MLP neurons of a small language model. Each row is named by its layer, matrix (up: input weights) and neuron, and shows model dimensions 202-297. Each number is 500 + 40 x the weight over its row's rms, rounded and kept within 0 to 999. Numbers have three digits each.
A block is one neuron, or neurons of one layer that tend to fire together. Before each block is what it responds to, as a language model described it from the Wikipedia text at the highest values.

Description: Tokens inside a quantity expression before its plural noun, such as the number, "of", "the", or an adjective, as in "eight of the", "about 600", "many well-known".
L8.up209:549466519486548465514454490546548514514535532484518519564480541448498537441429594511559509471483528575473562548496479489535505505470475395536461476532563473453501580577485485495502446490489480519560528504505551437511500489496455484432469452463548536578547541511489428508496498596454548553
L8.up314:454508502499473501488453514489470551479570461504544518446476469468502436425431506535496529449515603511491485503437495501488488495413519456511524496456474503522489496492501519522600495534546469534460472482520495551490499501512491489553515452421481471465469511602530547554505528513461514507
L8.up335:481506503499515444475492476451458478439475475432540442514510451518468621479458491459438531473474525534508511503526481549518473497485564453575528534472456479475490519502510467470518470515444468476479514458513548496525467456519499560548495538541447478555524515454494520555496469499508499472
L8.up407:544422483507512505497513497526456538517506526467508479465484527439515540509530468504441476567512505597576492547476496483504435547503400453442480507539459505516427454552538431477487484560430514509494521492614457501565427426512425521576493584598532540448520565509516526547509491479561518469
L8.up454:426474483413473426590455538584480518524495507515459490515458555552577466512435497482448471485524427498507425518523551513523445527433477420403430434452471428431480534554474489469468483493554464526494525583518440591448460472517497597503502528475546432522482528518461490485520485517516491539
L8.up505:426524456488528375448479518487541516479528489461495473527505469495436576505452490465527429581470519556559590540452524496453500439553506450465463478443496470558485488567503397484459516443573486486489554485514521568534478483513477513542516518501511483485542540482417513594469528567466515552
L8.up1093:478454502506546464484521499486447473500474539435532467503434503585513543477460489505542533480425578536425482550484488508511529470472515428515499489484431490502517573583503450529462480454514559435476510474575477493497504519475573520531513501583502497570472524532559505538552451536452458487
L8.up1308:487570510483508488534476462458447543480486510495555495502495558484526481496470477479453482492542430518460527469439504446511399596484500465468429549550575501485468540491472469477516455465502495509437531538568464550466437479551467504585557555505563530473528529491481531576469543599509498623

Description: Spelled-out numbers and quantifiers that open a counted noun phrase, such as two, one, several, few, number, couple, twice.
L3.up389:568472513509577481480488577460518532461437462435480469567554576496529530506472567539438553488474520451456595549500443480493475419564510499463595526521510484504441522439566510474490433527532500501485462494495469463514469489502542484445499463461499537469539545476558454561492475499537539490
L3.up429:507550529460518531497493504480505526504466563477488459491393493442515485503443509506447506579403511437443519575514532504486480488475520525523530501433482503443532476539509418512466484436563533504507434547531482519451547507502594483481482427528411569532514472516561481442479470513554439417
L3.up870:494454513499502481505550538569485535557450428506525522517496489522463573421512499545543476433466487493548542514493521444441415490442446600538490507494501494497570474580506370487526508436510482497508445414499458460523466525515512546527507477513580522502473440493502536438512489543521532526
L3.up1178:474532528473526507446483563413435495550458483547411396534517541496540520468532465472471570596469500550601517536513521452518466464481463464494500467517466503467518481452548497428466535466435456519420479492512520556493581510492525469496462516555509486594478484584554466494555409570457538468
L3.up1203:475440492467532453521441504497470555505433523463509491532503523516459481505519508576503480402487457482469468513496518503485492459556495494498480541492485488427549514415438497510448509496519518553464489438504491526543493513529539473521552462563453507548499530552448498525424523471543414474
L3.up1512:445545479487454561534461477480503552531451475509458483524430486480505488564512521542503496491482462503433453523501468523562486468463549517618506549543497522562559480506560452404455528468456433476455473544531425490485535504561509521482467491587492479533443500468523480437530509548448503531
L3.up1630:566466528487525491483456495479519526443510441551507490485447541432442490516567542480489451479409536538497477424503560485533473550455544534558530485540503548502469444522478482549527447452465431480446475510555416523514456471504570493586477445517473453536429488436531512556559497480463503430
L3.up1805:475509507539438478462471534518534566442448570508452471533485525489486535529484441493489469528481459407530475468556486509432422450468531473486502508505501499442577455539516455477526542458522471519449494491544515545466487527545484513428486423483478507513459581525508501578486507507518569499

Description: Words describing routes, movement, or position in geographic and road descriptions, such as passes through, flows into, towards, near, south side.
L3.up69:517532545472487514510463479501435522522505471525495473510546557591526482489564565484484548463432486521507556500485577461463529482493461471495534524487505435428530559546472515465498508455487553520472456441439494489461518487503529479515511501440476557456540525500528433602500504502522462447
L3.up190:473516460531548518456444490458571495474463484536507498542519500472541510465487479483511460463576516546484509452488510559568550489440595453485517510427465477481517477495516484483500580532436510557470561486466528551467516405489521574473530514494496568509541459542501532534463518525556481443
L3.up249:460559508397438517511494434519463490483578601464567449445525532491540485463411504529512509461526467550503524414484500592534552513457466500508478446488468551459482503552498477538479416543473463503487460510505524515461493508577540493524537469419515447513523505562529560421459553501429567468
L3.up271:505483509507535539490417471529479473551507485522471522525467517488533540526483498579499489447410490565497515505476470483479491581585506541469465474467481415574520575558486507458496580528437434507520512555490519504546522485526498519494448492493480555439493470523507530415512460500462411432
L3.up675:497501522525499523502478502526409495525454449473521465520427550549487472477509508506534564502514485514510506513473485599425549457525541462570509494474476489532607502534499548438482559501433418534496474504486452507451464477533464576504484504541459531474456550524511453537455547473489466466
L3.up966:556501518533444537433474437518456507552513455520473459544488559544472487589476552522528477463501511512539476495534524500455547513534507482526484457490519526472480513455448511412524524531502569523478458521477476564475521455479473501514406511487504574538535477497501455533552523488497512479
L3.up1612:601485480490503477441526474501472455527500453488529516533431525560555431500529497492553478429543411506478554536463446474488519508536528471549503464482539546387561555557508463517514492540518466489472507531486527533519477514488553601505515486470524541400538517559442554475483575533458511500
L3.up1896:466520479530495481500485465501500439476508471434567524554554451497509515476480510583460409505503525574500517472460506477562494489548558426513482459466517474504512542550446427466527525465523500521489566527503437477516578465596571515507493483491502544535485541552505502489496552490504461457

Description: Function words or nouns that lead into a named place or route in geographic descriptions, e.g. "on the Mississippi River", "to cross Bayou", "along the".
L8.up0:498527492510471492516496433512513496441424517491484479564548519541521451547508519442493550480530515469566528549520515538529437506552475461475442531567515511426511461476483447501452516516476569479424502471497532486497460481454541557573463505451586531499551491446497494449512530508532486491
L8.up192:460497488488475550498562470445538515510515574471590515477452469543514528466520447537551469505498454471503565534558488490462505463513520456464473467498516484511527534584489491549490490509534536472416473484551511451496525438538488514543396515538496538452532488480479503434552527491471437479
L8.up623:510504544459525541488533468507495479521528441479437477544523412497495471528526482558520468539555488561467472492436482529569477523548562457535550490519398572509525496477470510588571516481558509432454476488478445455492537451522518512482436460464449550467508484499467497468570496519451441488
L8.up689:561439508490513469516494447525541477487501509529507504583586496498482476509542419558452472461442556507492514516490478565570462524487511493520536454438581482513564496568423499517490509536435478429491615507419498507461443507471527503465525502467481486481475446547477434487541536481479482534
L8.up1053:503393488485506507452493449480498482521519440501513578530578533542558468496473465571481426479502502500514556578537511500513510520500555466418480533496503492455465510525423565513454481527576534506512531531523486449476414550513531511541511470470449499526450449499462475522524526488495536585
L8.up1489:523451522541559569508482513553538496623488530434509570563576573524478535541494505500523526482470485533461486457507485543443537580452490437522531507481488556499532579584522529539480489486451521413404517477561535457439505471474445428480551516471566529513518540565500511428548533454570489444
L8.up1583:498505556501456556484525494505438510463497522461550601480515535423493485582548473507531547470569521551482598472428543519536514426615514459520498553507431527514516494509463415489441512588538536465513581517568553482494471478445509488505505506516490409562583512575480498505499544447531514512
L8.up1696:484489534556480459475486487431456486461423532513485508562568469515532539507510538519454497458542471509480501598455445482545506454474562418500406501497548426516510458521483470512524543486586465503443529477503460457484516511540517433444514479452581556508471460519492517491509468612537533466

Description: Tokens inside phrases giving a place's location, route or street address, such as "along the", "at the northwest", "530 Spruce St." and "N1 Highway".
L7.up1323:494534518461525555455503421499451429432429524490455536541478534561568494460487532547575446512531538505525541472515522523467477509525553416435444532470556451486504508475496513522546537512528532483471498506461565505530512451501480512500432480565452530465456491520491491463524448423499491533

Description: Tokens inside plural or quantified noun phrases, especially "of" after numbers or quantifiers, as in "two of", "a number of", "all 9", "many guitarists".
L7.up887:434446495442490478571418500471520475520511540460470475485473521533539567455515455476500456473477493502565519479501496434582448467453558498390501416442534448469513518449496452537502495476458431486440524503537457527504437500487464536593520523542526477527527628498426523640468557520516436541